config.toml
num_hidden_layers = 9
hidden_size = 256
num_attention_heads = 8
num_key_value_heads = 2
head_dim = 32
intermediate_size = 1024
vocab_size = 1915
hidden_act = "swiglu"
norm = "rmsnorm"
norm_place = "pre"
norm_eps = 1e-06
positions = "rope"
rope_theta = 10000.0
rope_fraction = 1.0
qk_norm = true
attn_scale = 0.177
bias = "none"
tie_word_embeddings = false
parallel_block = false
extras = ["capped logits"]
init = "uniform"
init_std_qkv = 0.0383
init_std_o = 0.0
init_std_up = 0.0383
init_std_down = 0.0
optimizer = "muon_variant"
learning_rate = 0.00168
lr_mult_o = 1.5
lr_mult_down = 2.0
beta1 = 0.95
lr_head = 0.00921
max_grad_norm = 1.0
warmup_steps = 131
schedule = "wsd"
decay_fraction = 0.906
decay_shape = "linear"
final_lr_fraction = 0.0
batch_tokens = 65536
max_seq_len = 1024
doc_mask = true
train_tokens = 401800000
max_steps = 6131
dataset = "wikipedia_en"
MLP neurons of a small language model. Each row is named by its layer, matrix (gate and up: input weights) and neuron, and shows model dimensions 128-255. Each number is 500 + 25 x the weight over its row's rms, rounded and kept within 0 to 999. Numbers have three digits each. A neuron's up and down rows have the sign that makes its largest values positive.
A block is one neuron, or neurons of one layer that tend to fire together. Before each block is what it responds to, as a language model described it from the Wikipedia text at the highest values.

Description: Mid-word fragments; place nouns
L2.gate29:516498533453504505495455518492497537498508459485499512501516506528444529502495526503517527478419509498465503491491568482470483514479517502479502483516493521539523478518424531485459509488461508496498516453492478498513491535477531534512515474512490498519502459465494452541512485490509514476500493531483534567495510512467537459483477539550477512522519517506512500481460484498498484454481
L2.up29:470512476459485486504480520475465503520512510545495525494472492465496523489525497484513482546494507471505462476530494468497502487499522516521498503515532486492526503514544452447463478494526538498473531501479507467539504513511523495484503434490499489480523505507496504520487548463523506511449509467503522475494501511497513481455510503496514507487445518520513485513505518449442493498469
L2.gate107:495495564481496513532453510498455501478517496511462519512488508525500503534497496458503473511495480451477514466508534489494502521488527472490477471493506450521521544517472496478488529492529490493452482452538524503508518528479496495517524466457490526495453552501531434505484553506482501504480500500506526527480501462503498478522487521525476524509470541457490494493438524480468499506498
L2.up107:487491486489459488520460469498523558493504493509468454471547465492491503486488490496514446460503486509493559512448505496482500508504487469511520507510540545469494495487536476466511503465546523496536512537495497487520512464517529518532498503526483505490464485533478516454462491497530524527505529535428491553514495498540515483504499492440544519437497493444488538546517513476482504493500
L2.gate246:526486494511530519482530490504511437479492529489447477510497509499534506471479470476453538504465497528496523504522503489500480500476559515511488500510499456540541523486539573504497478510505546480482530502519509455503546492487499493517495518502515487517508485479494501501462468545491507496471481492475482481506432506490480509524524496502495534511554504466511460517475526496511446508537
L2.up246:471478471537507522491494475490515438482517519476418485511452503469507509504475485547512544495506487510489517483554546504485479499492539551481473517508494497550514486504514545498473521544497478519480482477524476481524509491484469532530482532486532529501542470510532469501461472489480535495499451479493478497470463482478500503518505509506526518499486537486474488512495515465481469486500
L2.gate374:543488489491501519560504473485495507502510482523492479500507500483509484534515485507477465488422467472512473476528551446492527503453547496491498480495493506509522523491507515490464500448515530531483469448530510487485535498493522473468508533464500499478467520505486464495483508463461458498503461498453471476512532535464524491506510482556463492532526439513458526546468536498506521501537
L2.up374:480495517524501519531517495536519517476521535527497521477485455474500521478523503493455505470469511488479520478463512487461500531511506526504478516476466502525511504468553501551478482491525527500524531480458513513503495476479456510475481470505506475479519469512511515557511538510514509463531472467495472469535504498518479461484432447504494557522511466482524485458484456492466499519514
L2.gate489:490513538535447537513532527518486510504453502530537522491484496513505436482530466494485513504497516505494542491464493506481476486497492510510509527538500501515481518465454515474522517539511482501510516503510486476544456473487474472538539496510530490443502511514496491509488472503490499488498508538499490505512521513510457504501495506499535569559536513471483528520496492501515459496474
L2.up489:503494527481461514489516510474507491484496497506472478506487541501514493499465512454511511507469487481533557541511479463461475494471479465516469484496502490498421444533484432551508473527543509521506472460493538491532457512487508525519514529505486494481510512490493463515541500499517508484466507463511506497490519489514526510504510511514514517545506516515520468474505475449516461499503
L2.gate649:503474541528508473499555521481513497522521489464461503443565540490511498506497514515493473507487531519494490495466506477504494508497460467504504542440484457500499515493505498499526512530496475500466505525519486510543507500516449497523511461498542502521495466494527499464485482497494542543505474518519492522488483479512501479496505555538482501527471494504534511464485510512523471517535
L2.up649:505476521471505491515535541486499531532556524503522515500529513494487480504504531509505484499478464525502480497439494510478497481505509487549512501478478488487475513505504515498516530539494518464509513520505509480499484510546519514517534510468529471462539508425507530503503467471543477493461477468525521511509511463520498518485496469497478519514511495479550493444496527489491517552531
L2.gate883:477487491533522502542529494501484496519551456464557471494497496518500481494486497511489459520444521493498539507481513454487478521450507534565464491505484501511502485494487493466502488497531507503492485494495506503504485523469531447515523496455504523542549511502520490536505500523531481441491492492544518485492502512491509483477496474516447518502526475515506505473481433476486480475455
L2.up883:486486486521482477552533483468509503473502509520503483567480535534497526471463473537501464532494543496493494557511522482544484517494512482500503507510527465486498505540533475472509513495510505525490491546480492533509531504501500473504562511486523494524499530523505523527568497498530478501512490499451513504516535459468477466487527470514497501559510463524486450455491471428496519493490
L2.gate893:533478489508538479470533494506470474482505519538500548497515455476497503518500506506526493484505458459520502468505561513461504511492498473528487492479443503478480516496501520513512479491522519451519532504513521488465507524526517483508504512479544484487474518518504492568517560504481464493500488492515519542516516485477477540524502483493459434486472513494490546490488462499507504557506
L2.up893:502502497496508505514515507486488475474504510513497512482520504498471517509518507540451453528469503536562496513476462462483478535477472510526470530454489505469501544493509498520511482517512520496506511527537512525527497467518491485499508483439520531486504507490461544530447497475499535460545503514478485537516524493511536531496478514500503473504538476507491504488510492478500471501473

Description: Common given-name tokens
L2.gate44:518488442525522519480493484501513510500479487522495526524514489529520462525534540546496487545519504499466513522558520501472473541544489526496499510483479516546457533438501519460476474520510520541527489508486489497484508485526525516515513543499529514527524526487472546467458528493492529493507500496453465482508448450476511510481536470531564505516491500500486534517522461492496516502514
L2.up44:551463523515534510502493511537528512510512503537516549541467477466525449501534483494535496524492525472510506485471489513501480506500500485528482512491546502527492496500521488475471489488529547487493558510473481538471521519495468488507470520494519488534491490495515546463498516492460533510431508483557490496506491456540486511516511522530531544491498468538468450518500442476509533488526
L2.gate232:496488509523491458492478493472462516471519507499515553453450473503477482547465532505505492498474477517509486504522497521494496467486443551453523484544458487495483468483533508491565516521515478503492530504507489503479515500474481527494531459467467496496519548508498493455490533474496512541522490492473511488500503478473503495505485513530544512486520499492490489469456517517501506514469
L2.up232:526507502515555490478501513515517480465476530531498496490483453495499491479516511509473468517483517482516509515494495507505450506512472555501553499496520544536486515487551437478500479482495483489487515471499505487503499508455492536497513508500508474503548481525511509512460533527512496514517529451506531446496471529547525551494508533524463599479531495535510457546490535466532505525488
L2.gate272:472490493528491482490473497477549491509501511491538476503511477471504508513508514510516479559463487553487496480517481440500567470522480474448503500468502477459481533516514503478541516545470517536480507530539524481463516485488542492475512529482515494489496480497468505504469525489498493505510498485503541513489512508508488518491460469528552485480550478552507500510534477509494502514465
L2.up272:448490484505515506516471501509523485505505476504523468489533520443499502510481512506494511542514531517500469489509470493497518460496455528497497487460517513452453511534514496452553496507499504512444501541522517486493485520493573501445490499516477511479505454489508497486464473477483505501511468489474481501507483466528487494467465460498466482501512500536520498505504549498446482487472
L2.gate423:508516491496477517515514485481556450542486463465538528505486399534474490565476492517491484514507485499496498483492521504452537533483538533499475497502477495495503493442538482510520551482498515485490527449533457491500510509519466516499530511467500519513510514495536511477476497482490491513486485501525515500531524552540467494542509535512448575482534514486538492501502474513559474514508
L2.up423:509505499476534516546486481519517512495483473521476508471490481458471501535473477472516528534473490485512463519511486498539486474511508498510469485508491469480490492474519502510519537499525510485456488491480520512540504527466518516485515497442491496504487480483498467481503484474531514487479528527539479469516457476537473495569498484536493518475507545511512546468481507563522530494521
L2.gate670:535488521493495549508481489512506499487472511484473498470568496503520515485456525485515520526488521548470500491511447540484508498507524467467524474523493560527492504556518500484531507506467504515482481508519479482491504487522531490491496478484521514504501497500547525497558486486466462486475505477513545495515510479528486496443506508534542501475547533465516495486525459544424513522517
L2.up670:455502488513497501508488498520519472491531473487499484528520500540487511463498468511539494521496477547501547499498509480518512528463491522513521528496472506488503517492502433511498487490502449511486478564504501473525487485525499488528469506549467507506476557482557496472433531538522453470482471495446541519475501484474508492490460444560518478523506481551514546460489498482491510468540
L2.gate840:495493516486547498498502501503474537470547488495545485511489518498471485507518476566488484456496522502496523486464466484485527461526482484455507499491512443480488504521518506493519478494476469504511488531516485461523506507532536535522474476499472518502520512495511525456489494476518506476475542477525480472492480533516497489473430520504512517509495531512522502487524513473511510534499
L2.up840:491476547457486510489457494498474505412532467509541463494512508488532491543531503538482487511516513501549509524480498514480492464508446482475540486483555497481489526504541476502528495489458490539511460527501490505558497506496542512503498510467473490446474504511523479474481488514490472480500530484534506491480461505517495504489436502493531493518473470546516522483472539480494492496463
L2.gate896:498477499513524519514498493464504511570504557504512465535541510489481483542528511496493501514530500491479477477524469461512522521500518524444581504462509511513502493483480514511494493489455462516497476503532490490492478520519537460517502491482531542526492520458534505514493507533519499533529558483511500482523473459527507521533501494556538518491467525490485462510507526456506512519516
L2.up896:511505492497505473503499475464465512541451487497519476529487483489500527498520485495468506528485506511511487539527449429503484482453542501488500505484515539546468533506479498502519495479505479463514511498506531413488502552465551495478518520479496547503498503505504519493485503497517513574527511500482526506499458442528503525495539503524517535474523485512510525517438486462523502564475
L2.gate998:496455536539459511502463525518541461497494481464520491485499526507544458510478523475485501491471476506543497542480495502487497489512487474483487454497486491531553455507515495514520512493501505446503533473548465458546476541523542513502530516515506518490480499492497543498501522524471495529493459447508486509590508502502512474501519520488510523499525485452486475498479514485534475488508
L2.up998:513515512501453474548504502474522521471463487460502466450509493494452479512510471475446544497473524481507507508553492508487456518486507449524488503497514500537512478507524543498495484456499483490473502535505523523508515476505560441508529522516512504482509486485528494455532477497533497534527474497484472512514526496529503500474486503496498529463474488492522481485497531497489466489508

Description: Occupation-noun endings
L5.gate900:537520485454494484493523481523496527516508504469557482525510484500502474495479480504483487520513473485492468488463480549517510497517515509486524473505542502475491491477530555482527502497472529474551497527474503442511500474483496469499481493498527500534524562485493505534486503494555475514469515501539469493468469469504492542504490500481467501536515478513443483518457474532535478504540
L5.up900:579536501443468497510532511496528467467514566499477469511488503500477511488474461477472495506487464525501524481486495520527516524512458482500518482509468497506466506498497514485485526457468495536499552514504502488485527483506520496494486494491511477513483512524516477535472551512524499502533463463520504490514473514487480513514515544491475516536500536540487515473488533515485539470518

Description: Mid-word fragments
L2.gate136:470521506469497515510494493459462491503485547559509495474517553515549491546494516462469539490530495496523505496482501490480486491517481521472483476510480469484480489492527482476499522518491499508514511520515532496473519512518488511466489515438527462481483489507450519552495500454482513469470522487533463453509514469495534470524491488469468518465484430486458464490503486531488519517526
L2.up136:497453554505532492531531524500516482510508490543493529514517505483523504521513509487564469561498508502488552473493520492515559490521527568504443505490488505460453470527488489539495540460474503514515481506497477494489485518498471488476472489492529436480514470510454516513487530466485515498491515475525480492498502497468535470541485504499492477480512484489517483460510492563452527487473
L2.gate251:510449535508539497460495547519532460502523477439490498527490530505491528470497519524485486520500499508492524503479538470516507461503522508501445510505492504526512514486488533511490521489533506518480466471488527503517515485473504481490517528480498485477487517481498512525512515542464458511541524483511492474520452494523504477475466468571510513530530501518506474471508538523541506502491
L2.up251:474473485473485496485533531511491492503526499523493526538476503515484528516515529518487486496493460471533518504508474544550499487528479498482468539466481494502483502507502543511508458543503511583479507533489519511464503462512523543457518486524515499505494512475502476449490490546477540531518454488530537482472466482512518455480495450454511488481517540491479500470492498496492480541537
L2.gate435:493490486481503544472533478488546475503508477472510494494523493502527525532527525486524520518500506457486488512489518494485498528478489523494498464485515457516508540483522500494490480532519527514491491519500466492494487462508468521487487495500562492473560519484487501462547485471492524531502517477488513465520536532503532461445509461524511509485471475487541516475490499532530488518485
L2.up435:526481511458499499534488521518526505501526543482522474498509462480497487492515530526490505522530449516514503472536526505494477513487444501488520474481519442506490460502520493512472478539493533545497478570532499530485513504519498501476516510476524475482508514509472456476535484483502508531536544522487472507501463483509452467489508487477482462521503486481489499487505549524508475524493
L2.gate570:511525487516511492495513542461513478523465542521498494472500481448514519503494514496535512550483534432518517487521520471534498530487489513508507510453513479532521499479517489506537485521512503522487557508487529530514517490511520531482488463517512501535533520527496512505512541510505490553519495467449516527500485510487500507513519504508469528494486514503498497525515474500449544504547
L2.up570:475502474507519512484479492521515497492501537484529467499503488512517516461522531509562512535478459515496508525530484467495472542555528530519513511478501517502522492481515467495527465494486485525521514509493551537480472549513504496507494495456501504517535502459500477525529521494492550509539451520488480497532479479539493495514515469476526528514489484503510469485512492510464523494465
L2.gate647:513474508440557490534505494513496487510534484494520520468487492486493505509493525495534505503444512480487498512465563491514535531543476486538534490540514490500519489552475509515510582508531501476494554481503510470493518464446490494505473509498529498479492473516505462491474506539491495495518494489508480503519513460442513467517481496538497519530494506485468477520467491527506490529538
L2.up647:433502460534494511505478502484526534499522525474511499541514480468501485501513490515526511490480474484518600496513540531520478514525508517502508477532515526535515482517508505467534481490488515506503508542497477511526482497507435492533531502505440488511456554475510535449507481489498501521494478486510458559493453519503500470502467460485536520504514484485528471456492476516481507484473
L2.gate702:535503541502501482463509518501494521500457514548514477486490516497501520493495491466503523539526484467521508537472491483493513521493533466493495450486486512541543525500516512499439484491508506459490480484501494535478504526494481486504519502464460501542544506497481459472490453500490534510505482507532473486506516510463484460530478450449518553571500486517486467495511494532531554507501
L2.up702:502523486507503463526485546507504483517482472497537513520478467480518540496523548505528551494470510498511495475503493542507470494461501442481479514515539492487506492486555527516475470503510476512479536517526490457498524543499526438528512520481482490538498493523474516492554515515559502466526515509501478489508517496503504500519469473464493508521533487515498494512498494510530536491477
L2.gate810:482465530540505476519481485531488536515498489504564493524495484491511502454526489504470482501503468480510511501527494466515507547500496465437511486487494498484535511490483467500505465491489501462493514471521476545525539530548516478442525519479521524478527445524513449466513530510487504467483495514469512476482522519517493497512464507521508483511503496473489512513489533492503513498499
L2.up810:541481489498543539503493487502505473496504532483487482534503466525482508481528482488526488488523500492501502502509521471515486483534561484536488487505477443534518490533483491484521476503442516482513515489457483518505486580520547470512495528516504518492496481475505480471534525466520520483525481458541505491501454535539514456540519492535526546524501503480493468447469480472469484478508
L2.gate934:562470480521519478491485498479531466467481516534496494461512504491517526465456494498511531472509512474499459486479473504506468494531514487472446426525498478516513489513528504523499494539526527479461519498455505502540509497488512479526516541525538491501501461540486476460497490464526498491508487467465458466497472533526470520509466533505514515479506502519556521431527496521529505520540
L2.up934:471485485474509473531514549475549518506478513510493513504540499506486510512454538475535511501508497522503515480485545504511490501549516499545444492502525480548490505496478485480508488494527469556514540447462488517448522499562525501516534551492493488506496487540485512505474526480517524505482501481508518469474489491508496463500502466501503483523486506454467497528474492478512512573547

Description: Early word fragments
L5.gate482:503514530511551512508448479453477501528506479465507492532528512499496482511496498539523454501522483477490477491493481469500525530499546496471523482515482463512518516481512481524520504451468561542467538504489505518493541528524509520510532476486490498490535533515501473533493528495535478488505497485514440514510502522499511528493552487529467509508510454489490467565504494501513510505447
L5.up482:533485476465491504504530508543481495519491502520506503522532532471500505496486534518504484500470465492490477509486485513511477526493533498496476534504516525528526487496504480559520484498496487511484529515485505508463444490510489515513483493518506508500486478551532498502514539456536518443513471490546530499497508500533530504469477506494485473535504494469502507491511508519472471474494

Description: Second piece of split words
L3.gate15:535521457534476494495512478540515562478547472504522494494544481473505480479511489544493478540485472466514509504481525490510467524518449439534535511511497499500483504468541519504511505497499486477485484506510534478476519501509520498530474515486547445515486519491462495488484503503473557465491492454476524512529502545520533460513503471538507514484538515517518494508455509504463489494484
L3.up15:525524477502490505513470489491496487514541514497515464437519494487464534511453480494484505531495466527498527531522501521519470483506490491482475490501498518484508529503504532530511524455485521463455473471520499491493465463497498502501490477464448468501525505496572460491510527524521496502544550459507514464491493516572463469492471470517507503495515525464463487485454503474475503468503
L3.gate92:491518552523512562500518496497472494468490501488473489479525548461494446515498455464492482496535490479478526461503501473457505490502538485447491485490439511519453507532499504503469468485488521507518502474455510512496539493472453557499497473460447507477522496497502505459498507542495472490492539514479507501528491513481501484511466479529478523488502527482476510512497501475495559510506
L3.up92:490521537510500480530485537549527527515504463464494521468487504476487489568496483516491507485516528464471529460480471496519509523496521493537470510489501511506448532502487482499491479510505510518500500494463508514499537547520475536534508527480473518486492537529517486471499531502503516472491476513484543476517492456483503499502498507530503508513467537515554499510488503498512553471493
L3.gate141:481551498509548512493504470521531513513486531493497465493474533498512457526547484481511504507493474534488515441527507486508462483529466494517412484506503538500502516485509501500499440513502520484507515452511516495500519490478488482508521512464518472497491525495456503545448560484496457485457512522482489487547521490529512504516509460500463541562501518497497474480479504488503470461486
L3.up141:516565481494538506526496488510452501492530489512487520527505491484483464500503476524450503535530477513528511503529489512494509486515514508513505500509472469454514445515529505438426483476522513517528474518476469511485490486490484491557478500481519488465506437479526508536518512500520487506522503517488512519464514488458492496531517467511505551509482468513576479493511484470515518468520
L3.gate225:558484495539519464475541503507511499527493462536556541517503505443450484529490468484482489478488451460457519474495549451513468496489476472493508502539485464504461507471524503470512481537540523478504513472494513533498537475512538510501504492506514499502506475478493480478506544524520475480520481509475520501482524506440482496508484480523481496453519511487448502465497471549551543492537
L3.up225:532463515525525456494491499502484501490514506526509506485519475459498461511468477502470502477502490485496480507506462512557543477466480527459508473465483509525517464502519481494510505481536514498498468522517472501476500501462485461537512452475495506506504512544479499484501496504550529464436549541491459485483526502476511511508488480473489503523519531503535463488460504504518503472466
L3.gate279:480517475552523533514506462511498532461502472517496506487469536498472520540492496503522478494492466458492490479472510487551504479511526556494511539507506520500495506491534527480497556493527514511509505519499513523536492465459482514513571530491443489471485500440538474501493493491479489491510480487480460520519484535480472506500461440529491510498470497458514510517552486501493503499498
L3.up279:477492465493499490531550464511484504506538487513502495497461518505502524549472509496501519484530451490527527477488559464530526531502475513472488501497496490552514461526493529494513533492522508482522477530489510496519475536525490503521521519480474489533546507483528487499476498472477455505524465521529420490507464484457460517460489506503470519507460506468522542495542490482469466483503
L3.gate441:496535533518514467530499465493511515480465488486503504509506496498524545496466508518442504531440474519500473536500527516486482499519501461534522534488507484524538480493513498515521477518541516472524501487465482507492518520528512513480496515508520496542535513517536532524510477452463461498506471553499461491505533497473512461538479504538477523515514475447509481491498545533482513493445
L3.up441:464528525524488488514525471493466488476510493504455433495516459488484498501519489505438522496549487501509495487494528486468491509487489471501477522485499477551484499461485514523504486506513503494498504471489475485530519514469492529499508477467528544486541525496478491480502499469486492520493519507509472519494474484561467497479476504557554522483480516512482522495530481500482563496510
L3.gate508:509461524514506478459528466517553473518483534533485492489501506509467502498509491508455485487488511492529478502540497515496507489517508488519520590484483515534487508469492497533514500454494485494457478488467474462527508482465486490513504506496531492505535445521504514508504549522500515539522493549541507497497505492512481487491483513488491478507507523489469513490483550527472502514508
L3.up508:496513520492512485484526503504501510510478532470489527482494458481491493543496515479469521538519507484538470469513503510524488509525535519518502546508481458533537500504495490437494514449519521494526482465519488492518527495463451495529523490444546490545498487495536527503485508502472522501512486473548496528537468489487489522460518490508496534522533502456476491485511573532496514471526
L3.gate980:497451475476528510460465507481503476517462526506533463543507494466486505545479456478496491493498463476512476496487467517524527531520514457521524466512534543498484472498522489480522506491519475466508510551514499492513546477530513471479510474520533479483526517544526512494509504443496501494477511525492503497462504482499468480499492503515499512542547486529515495503470514498527513528506
L3.up980:535474512488499496510502496501467537501508491508489513516471442513515503487466518515502477508536494504494482518534515518512480475497510505549506519503482466502473491524485509547488478487557463442497508500503511498490528529507509498495476506479520498467549553498512542489539463475491501480549544528506502474544495506460515495498493482533463523488478477495501518478485511508473531512494

Description: Qu letter pair
L3.gate132:487518558510463493531491460466510527523492476497492492477488508510500473526471481457512474512466514465503519516516525513505507449473495507499513499492513515518516491450493508496499513444519499511513468516498501482488535480534529495446530543508518530466444474477518432484490461486509503484492494457528465542496442481544511510508461520534521481495486481488550483455491456463505475533495
L3.up132:513501477495492501453517483509463516493500483471487491548493492495526544502522469501504530432523495462485496526510513480516523471473477540506493537501491478477499491513497534483485458474553508525522517510513501513461502533504473448440551532492493492512492509500447489527520508484486514510468492514518506542483497482470502492511508530470526498532502470454516490490509518536502450481477
L3.gate239:480513477504482485552512493508473520511495490475514495481510505545480524476486481487469493537492462503498482497504541458467485535520539513459494495535466474502523494480566490484545502496552438460458504498446496507509524512544513500525540543522521471494542534495509495530526520522473528485488449501513473477537481504528491482507525458479531519487514436503529485485508512494481544491515
L3.up239:523504521499475471518472499480521513501500527461479484510480448521467501518485513513550536544497490496524495526496457533503557487506459462506501491469513506481493497468475498454480512493512581530499515470507465497504512490523541525472481496487451530506475519554527509497488518496465507503501495515498520459479496464472502548494481503514535543498498482489507483500498467474510474509451
L3.gate461:483493484542532518520500477467500462498485508463544474521537493529552507481494555510519506482537476505453467516493482540520496491477501501470502526520503444504505501475494502532462489474493500482551519475472500511543529474546536470484536506489476526510502483535507474519476492479522519485496477528520463521502527478496504522510512490505489473523489468497550497516519472485543524536503
L3.up461:463498512514496532462508502495496453441494507503504496498475524499527553509489516473539487523478524481485522475463503504529435533475496558513477504472506441489510493511524489495484502480489482448514540430475481508520522495482512488492552520427501504541528504450543502518493506516501483496526486493484496519470498507479533481523466478506472463501489517482530461523552507489523507491490
L3.gate557:496467481509488485478529476513523510491489455482466537508503441498461509472485492508478515490492504508545561519483542498508517474467513502508480531455493483507491513467537453519450490495485510488464453541504484505489505488536511485522485513504459499497488489496506533514493540565508511542533455545482540526487501500507486528480493492534475503525490496513510443543465458509527476474502
L3.up557:525501505503517450500508520493514503476497496464500546489494495462451500509514469485497498491475492511524541479438525501523535480482537488500535523510500524501457438494513513486529490550523534492483557531490499550521485487531553504510529477484509487505519500472513472484505543477527534531507507488500525515488496516485506532500501524508496496533533494524517459467535445519515502503550
L3.gate658:485482514538499476502461488473467493544458499541484513520519513512520517543520513464552502466441458498542536459503508528491467485491517495496491485489488468505497524488488507473439467532546475491498503505528457521453530533489540504489510467508560502520485495518498471501538492501511486508519479493490500514513536501513517491573530521562467507487503496515474495506480506479495493529524
L3.up658:561528524500504508549479510483426484516528576511489496487487463536525524499514525492452505534475546505446474468472527457504491544512506492536543544476512487524491470531486548489510505461471491461489502494484490508498517471497493469498511491487515510521502497529461481514507489448496505466491518526459502528502517511490493540532489510525531502519491520503525507534529501496515499518479
L3.gate695:474492506506511463484507489475500475465505495514516451471491500508538493502513500509496539469460511536481471491514500485450487457515480553490531546514501484510512499461527491516519474479541524511465524517519461501480502532557503490486492492462488468530460527491506514486478544496531532538548459500456471487514473516504517508505526513462521514492468507477491445486517521497497525488486
L3.up695:507518505488495502514484492518480506514473524436512538511480452500539468479483465475483447488514495477494521515514482484471492514515505479509508525463498468474473493500536467518536534523495481547488538513508542495521477488517473507491521513495510454517450500515529524507553536540540511515532524484485512519570493488505488519449465486530496506493578492507497497457487508482517508479518
L3.gate732:482561495514461522503489506516506496468467496485513499476535483522509512471500542478508456521486519513497494544509532489461511498526459489468478500459501494481493450523528501564515489505495511461500550434498488463544484499476529489495502480480470525470492469495483531482512524478466485560474489455457536562481545488458463493532472512499479520555524507486473467520558520549507517480487
L3.up732:507507501460487499552513494515508487473473463514485487490528493511450488495507548470513542501506488478519512483524463536468456492474495490487502495526465503542539499535515495531487509521493533513480457438538507519510516491465500478485490486527468489512480472518486523534538495487485526499435530527471523498534507528503481476528487489539475522512512484532501483500484508525487494475494
L3.gate786:505491512467460495530533486485515536473491493475501472470462489550485562520450509477518471493463446502463495484523523503458515498532482486513512512508526464539521488483519497538492520479540579496517531503504485544500553474473455490477495526488479479512494500488517469495473518510523473501481522502477549495500489475515471487540502503445503497476548512505494484510513503508532505500556
L3.up786:509529493516537473507462491508516495501461525495481508513519478540511538469523496468515567523515491524505537519486482478534486521516495535492511486510527494522534523476535519502476485527542524478504465514523485470468509504546535507502542541491512500521495486504493484500539499469485476536496523531489509510497468516514514467486482565494510533489512507506511511479525501550507500496483

Description: Cent word-piece
L5.gate856:475510506536516470508519516485486434489480533494528470462486515468477493473502492458487496489519465483507494509523483469479477477474518502550491525536508510555462486509504451478470495493491485553491501512453506478503480501519463526532464497488470525485504506499486498530497471516469502482520568517480491516449482489451466472518516487524506463486530555460502498554444500488551479472475
L5.up856:488545466527490493499530500505509501493506488520509527523522486503506494488496520461536484445526479503525493491511482489550541451542484540498493503423504525477476515508540487488508492511525516514518474492502490564440498496529529498531495488452512509563505524516549481511473535507487466482492516494503524517495473491474509482519518523482552520505482485516506528506514487525502493524455